Part of a small language model's weights: 33.2M parameters, rotary positions.
MLP neurons of a small language model. Each row is named by its layer, matrix (gate and up: input weights) and neuron, and shows model dimensions 160-319. Each number is 128 + 24 x the weight over its row's rms, rounded and kept within 0 to 255. Numbers have three digits each. A neuron's up and down rows have the sign that makes its largest values positive.
A block is one neuron, or neurons of one layer that tend to fire together. After each block is what it responds to, as a language model described it from the Wikipedia text at the highest values.

L17.gate99:112146142096105132108135088153123129172120140125161095119102127140122101140116146128123103101129131155128121117130098124094102108133132124124101098163164126166157137158164187159122158116145094141126118120132123125112141115114129077145152105033105138128156153098138103141122095104126171130119112140109139103109125135154098132125108110110147118095152145092128107119127129113157141160164126106133109107153165109130106125112110111111100103134192145165114065113106099136129184099145118
L17.up99:124130172150146151128122077125104127114113097173082093119110146089111140113153131108104133097161112142123147122138134117151116131114140102116135132139147097129114140105118197125123146147118119117104127122140120161136133143096122133139129088151093119130140142167151113141137151115107141104142074121151156131079110100092116081127107155159093126141117116131130129167162152153126144154118111130157108163130139100116131165154093108139176130134138117081137159162125146132101147161177142
L17.gate367:136098159139155157149116130140121125138146123150120090172126109152136134144133198076155114127151060134111129095175119126119113149102132127085128165114132088154146093155118165110135144131151156097127102158108093136118111087135141120130127125123098158096130146126131141168147118103108152118125128128167150110094089138113137112109119178139109143139082173098163163205134141088128137133139169162100139099076144103166148105100098119140170117106106136108093148150175154141126147142150134
L17.up367:131136132117146139129128120166147154139128168084137155150147096143125109175152159130125094119116097146125106119138132102122131170119114127082097191112115101136123142161160168176141110091125149102135122195157098167130104118141143112125167119131089158076155149138136155168168135072110151133134108148158135131109064111119114113130173150158123136146107160140165144157135161144124153152138188140083151139147093127163100118107100100126155146131161143150078106103105187153117118095133140
L17.gate562:135160134126128122183110114128152165129094123132133113135136127113122132201154075081139131133090106140128133126156128117141084093114125099115091117081139133166115108167159205133148097114121087106126127119119110128163083123137134103118144108154134119143084178136122180103115128118112136112114084140145146149146084089161136108140143160091140114136134128134110145124097101142104133139149169157105159142074148111126088159142152098155134099174137132114090137094172137104113116104132132
L17.up562:098098116145181152139138110151079114130135143168105095129139147112148155106120091147141162117135116128129167141132112160137102104144113135111143159121129124145154134129125106138132130081113137152118164161059176142112110145121136130111145103088110117113142131114107122148141137104090149065141154111146092158123149136149109118126141108176076110124105109141070092146107148114143128152192151106098151130099153113119114113114108090102117127071157116093145096130130152133090136132131127
L17.gate582:141140174089122157162118103137083122116137153134128162119102117100132162122139129114133133074108083147165131126139123126138109157162108132162113085117136116119100136135144170129132106151106145099104133165133103164106142133105136159162156148124105113134088128173094089165168105091102154109138130122151125139151111119128126072133157109105084100162139192090151160113158162116156140154116126130125175150126124171102163159149081166141133107135125148112126119130111127099148138139103108
L17.up582:115131124099161178143126108144132121153127131182115078087100102078116128110162097128095087087129101118084179134103107125128178142184134135154159104114104079148139161099152123144144118089154123113104135135132122123105127105097139100144175123101121160143128159125133081180153114127113116121106075143137134145113146170129137092171155143135130177143121135147106154084136105100107141134132143092144144124129160128138113147130110136116144107157094133107169131081125142145113154154124138
First word-piece of a foreign, non-English name, often a surname's capital letter in sports tables or biographies, as in T(ipsarević), D(ospevski), Bad(albeyli).

L15.gate166:130130107090100172154101140144164143101140103140110095124118158102147129112158087144118145144146101144138167155116124124096094150184094068156151070138135120123141134134112173149094156117133103118134151123127107106124172139135166126119109151129165086129092148129141098104124110136092113154121146123121141130134112126149121160111128176075087150170170137101097154113138133139132122181129124119138150133118119145142118130121152122148131164108149121137118115108096080147112141093128127
L15.up166:062088164109125148117160119082138114075106092149088125107160083075073101128129089068115100106166152129164104112141161121118122124122118127139093122108146079161128140105083124103178134123102138130128140123104142134121141150166104107141091158135091133118108142141133094112147116142121122138159114165094166170106153119101134146135102152126123097098165150136153168104159159075149122148101167159154140134135117137161128142158148111157154095153129109086115107119122142135134123087130120
L15.gate191:120114147102093113152101139110137076134101131143110145150113171151106136112112128157132184106115107146133105148108160137093116190094104134121142113098155112157133161142109122136136146152190128150093116138143121143109103107080163130141157084120114095196115117131152111126160078146096097127136107145131113127147106132113147174132177119078152131136178123163127137112184144114133093132150123118140125168134107122105139132147131123140137156183163127135115160112152168104126093133090126
L15.up191:160148082105126171084090110121111113126133112128132107161141118119106152122083087119100116136102140095087114176124135076109135123137133112109138125128136113088127156168134110140143128125150177159133108122113125153129133132116133125164171141134165124104195157146133107113136119146109079118147114137130134112123116115134133138122121107125126131086168117126150148112121123138169140148132136125159119190151155142120114170163069155122141155145116134118101111104122127141151114087166162
L15.gate300:119172111190117101112106100159111141133097119135144185153156129164151131120118127065120146129113177127079142105118115134108121137127166150158125096181143108190205132154124106127157107071151093121072120109136111159138155128120127104136122141138122123110143126120100137124098127105092171141176133103153161136113138130103102151093133139123068139131143172127106095163086149101139145154164112128128110137098123105143141151120095151151102091151167176140108064121117099133120131113174145
L15.up300:112121173086127129082121103123116088105098139140155166124090151141146141144129139109118128138152106132102117138141152153128160138103132124096123109111156171140136131139130135123128127116120163145101172120093124111181151108149139076125129180165148138117137114204150142115091124154105131155179146125136138162143145145115092179095124168097133134102167130120094184110138095104134154096142142106150147151174129137155133125153095152085129123174114133113139117122145124147124155155124081
L15.gate384:127120160110110138141139146132094084095061034193117134133114128124128110107099186107124128162134095098116127111106109099114138136128125125180120118148102135159161160111141122144115123132133139136120141139150102128102154118129152088132086099124144101136113141132127142143155121124122136135129089148111142120105114143180171134116173105125125082149148153132126125125163102111157132111113162123163127135163128137127101137157142160113149102155098145143120100127168134095102125184110119
L15.up384:160082113136139133104111131140133093116118070138108151151115104090124126140116146082143121175088153107141161126096130119133104129142111142097080105164129100150147105147157165132126084115130116139096135127086119134126083148137142138147150088092077094110131145131141097138117127119123121127131114128121144135120151154106159118141150096093131117111169143093103116114167123079128121149117125153124165140112139121086100141087134121164134111105137168093105091117121130112113164118136107
Pieces inside foreign proper names (clubs, places, people) and the | or / separators after them in tables and career lists, e.g. F(enerbahçe), Chel(ny), Myan(mar).

L16.gate637:075167134141160145119119107190135155148079107142113146103168114134116148093173186103130130116136147156102133117125106134097113084146130100112118151143162113087205141122098144127147144150152129093092085129092117162111129117117085160093129130114098153090160137115155080120129097101121165139153120127120115142099113138106164077135155101121106130149127129106110078101152116133099123162144130096121140158118147113168113136108136094166135165165164120141118140097174116149131153152164151
L16.up637:150093152150118152096088122125097142105141120109114110090136095103104154118080113164087120104150083140126160121156124113121102123154160157146156140117138159115132124157144132122137143094122131111146146141108100180127143082134084143123131108106104123083143122163122097121183098113138130156110120113164145133109127113189106117129087105120154159072112073102126155162161127108130134102126152136134142124149139117104117138165122128133113145139113128106120134134125147142126161093179128
Word-piece starts of personal names, mostly the first piece of the surname after a given name in tables and lists, such as W in Kyle Waddell or P in Brad Pitt.

L16.gate603:100090168108141148155128141133114090133132076166136095123112152127081116128130095096145101127148116151156160136119104140119124155137174069130106091120136123145112132114126137096105105166119138122122157157116130131129133104113115147159124077117102113086105148164122134135143124140104129153151116101167166128122131139142141165136089141091108118088154147135120158104148101156128109128145116147112166138127143153136134118123110130134125130123196132073120137162119137113107143133129135
L16.up603:187130131116120165143148135134089123157110105184112138156114145119139130132102149126146103129141061128127101091122094133125094129128167118149114132173149119167111113168203106154073062120106125114126158119121126118110085148106173117161145095104144116116080117126111130146139154113120106131170131085119133143113145132143116104129100132099125167158122106120120142100111153178119156108113121128144151120156087166126125127119119139149136130153139139131130097135114124114114134157098133
First word-piece of a non-English proper name, often a capital "V", in football tables, scorer lists and place lists, e.g. V|ojvodina, V|ila Nova, Ferenc|v|áros; also first words of league names like Fourth Division.

L17.gate24:118106136116136107109109107141123099094157102138133152112120062109088145132128144113122127100089121141181087140149146142096105158118135138157155109125128115133193116096111133136150130102123104114072157130145105138078152109103156138171136197143128098130097146138165118150117097103117124161141123124146187157140133120102143148172159108082080148096167111090130149072111120092128087131130110134176144120134125133115142098118114149189132126132105141128092141144158105109152143139126100
L17.up24:141123109106114149124117104141110118127126095150139123116119127095103159132131147122114123077157130138138110150104107124103189141131149129105154111140146113134149156131180110136135098115129122122115111119139100118120132167105088128113147100113162081148128130111130114073126109145112121125163130153141150107106129134142102129064084155145101155096145107107133123110118114108139138157128137130126123146130068151080105112114123108102130130140130127099152159121129064149137120135143102
L17.gate30:077122111121126124138095155150148062108146114131124138087104086158123161102151137129112125099135065113144094144116141120109119128126156133131157081116129106128163123140140141138147130102143147114107150083152122122133141113098157130129097129145082069147115133142116118127186113141122149158099134089100150142146114120145138137099131165083094145094136124158155159139158153087152126119120135126137165101124127145115117127145110150123117128125142169144163147138140158115155120144113127
L17.up30:159121132164103160123117076106128129131145158110121101102131161158121076180133128138110124121160128140137171103137102131120102103100150135128128140118082079132154145148133103109153101127126138125158156162162139154154146081137112162160129137132120100123128157096097103135149163111161161095097124158137121084081125130138135127157126105150146167108105105082114107130070130153180140133096154090147112123133145099153161134127120104118135154104131132138135136116133150173122122097195147
L17.gate499:127132125083147141110157144156143125170099095146157150095156139172128126140108186097166146133140167180095118134119131104109161147172190130119112089119143187140125143136173124104152089142182135175123135122141133093147151135154165127115131140113187101161103102150127124070074117161118124160169133148117121091140134159139140148097113133149138102137099160133123120151086131117133136124137107120169138100149053135124157144143130151137138185126164138172132114137112156099140105127127089
L17.up499:134157148114110170186119113085106103122152101101080112143096113148094112095190132159091099151119102117150127155107139149109124118128129163160082100156177122083170132100137168112085118103110143132104128189169120135108123128163151156156154114110112115148127159108102145114161103133150149125118127149137158124111116116164117089117164150117166128122117101147116146127163153164148108118121139127121130128114174149113124088160121133122151127113127125154153129112088116117131120140132136
L17.gate563:108122132140162103126159119128145146126112127109181127107137132135126137127129097116115094108164141123103131131145134140113140100142137155148143150220093103087139137108136120130127141089141112103092089127096109147118143123199102119143175154145144121105106127140136129145120110126104128106123116129149167163150162126149117143168098141114124134063095173129115134104111149101133133159132117090136133124140165108138095179141092136154134130118173131128119169112112113111137105151155092
L17.up563:172126152156132159099133114108111111100122079129092108127112116106111152143118143124116107115124109117139173145111121140129115140156154083135155114146118140125113164163135171125150107130121138098108133146109131154106100123082142128149100104127101071065137150153093066088125149119115110099117147147152113146147119150151125111116111097100112150139108111152139172152188117107105153142092099152132115121127109108074155140135137159109155109097113156111157118123157109137125135144116109
Column separators | or / in footballer career tables, after a club or league name and before appearance numbers, e.g. Twente / 31.

L15.gate167:160154132120114136125151157187138169166122165138123110155133118120099139111139127149155159127137143131148122125104069142097105122148110169137136142126158118149132148126147207151119101122123103077100106137175103128092143097149137125135123094090114158104188177124110090134116094134091146102160140131157122139120107139151137146128150154104123112120119165114067086116134127129136143185133132109103091195120149132140104170127108107158081128127122143134155088129132154153131115147134107
L15.up167:164147137091124133143142075090098099139124089164118104098100182124116141109146180136130104119152096130108128132105163116118119125131153122127119136128132130158120153122108140110090122166084114135100137123109102149181116128124182157098096122129098148123127120142133102168174119114119133120134142163112114104119109136120143155115106154130159091127152095133123162136154130163120146133134130130124102164112140127116095138074115120100164163148127118099135169116143155126129151160187128
L15.gate233:115136105135119110135132119106119111135061094153082125134140152121107094139148150102132107123142099146112139129068134137117129130108157131161139130108153128160126127132071127144143174136145132102138093113107101117130141113111086119146139159104115116159110163114120098146121132114122126102147119149168168082108127162111129092145129156146097103114162149123092112134190150130081119125118113108133137135127127140092136105176113107139096111116110103100100083133132094131145134146151134
L15.up233:130143117148116103121109121162103143109078110153142112130122158098117137128132152146149125159152117176085137151112101086108119127142135138133120133065167128096127122138115123081116136149121133107099123124124081154128117185121123158116118112152120146124108165127134107149121128126116106109169144120169193118100137121100127109106134164099153140118103203095119151130143181080112103152153109109146129123124123158104168152148103119106118116111136131112108129143144123091137156162152108
L15.gate549:084111136161109088119138114122153140119086126133159122096152085133141131121111166169125101112126168158141107146144133145100105133143098161114128130094148124132119148099106151100128167139140114120092138085088097135106147102109122086122134141124126104111138175148156115094110108146144107156131137150107169108117116113081179141123126121114114077125142155119101137112144110129116136128145137142116094122129109133137160146116117127133132077152150130146080099115153150111139110132157108
L15.up549:124111164119116123131087098086093124141189104139089089132120108112088124116156097178130121079129135145112147108149110141119131092141143113108091113156112101152143137084101118086110117155140112137120174134127134121142141099110100119158116132108142122094140153172136142112148106133145188133150099170087124111116133092118107119177137133129145124137110114151184152119122117107142155097148118136180150136133136138126133159156127140126089140113110134135143172128152125159168099143128096
L15.gate616:151180143113153142123121110136110102164127080167151138151152140119101144138174133111137189122168135167179133147131102116101117133164096143148118156107137106113126126106145164153151123144122122136116143163143163180140136109121173117145170096112112111168117148151128118152125113147093159169132066107113121158110127122128137133114096160120123137110157107113114141117181097132095157149159094130114137140139183090137130149160098114143148131140164146143139090120117150135151094150113165
L15.up616:121135130115101139133120108121138079115137131124155143126171116133124145130115102138152141105156094121152139049115097098093141141101137131132124096138188118121138129178099149153157099132155170092125131119150087110052109098132090093130164110107095125114121192150126113133147072107129137176127112114147145195155156133140123180112089133084100134124165124125152138139131147115152129160125086168132116129128120125141113141071125120167157115128138115136112130135121103144154118133133158
First letter or piece of a person's surname, often foreign, in tables and name lists, e.g. Nair, Pribylova, Pellicer.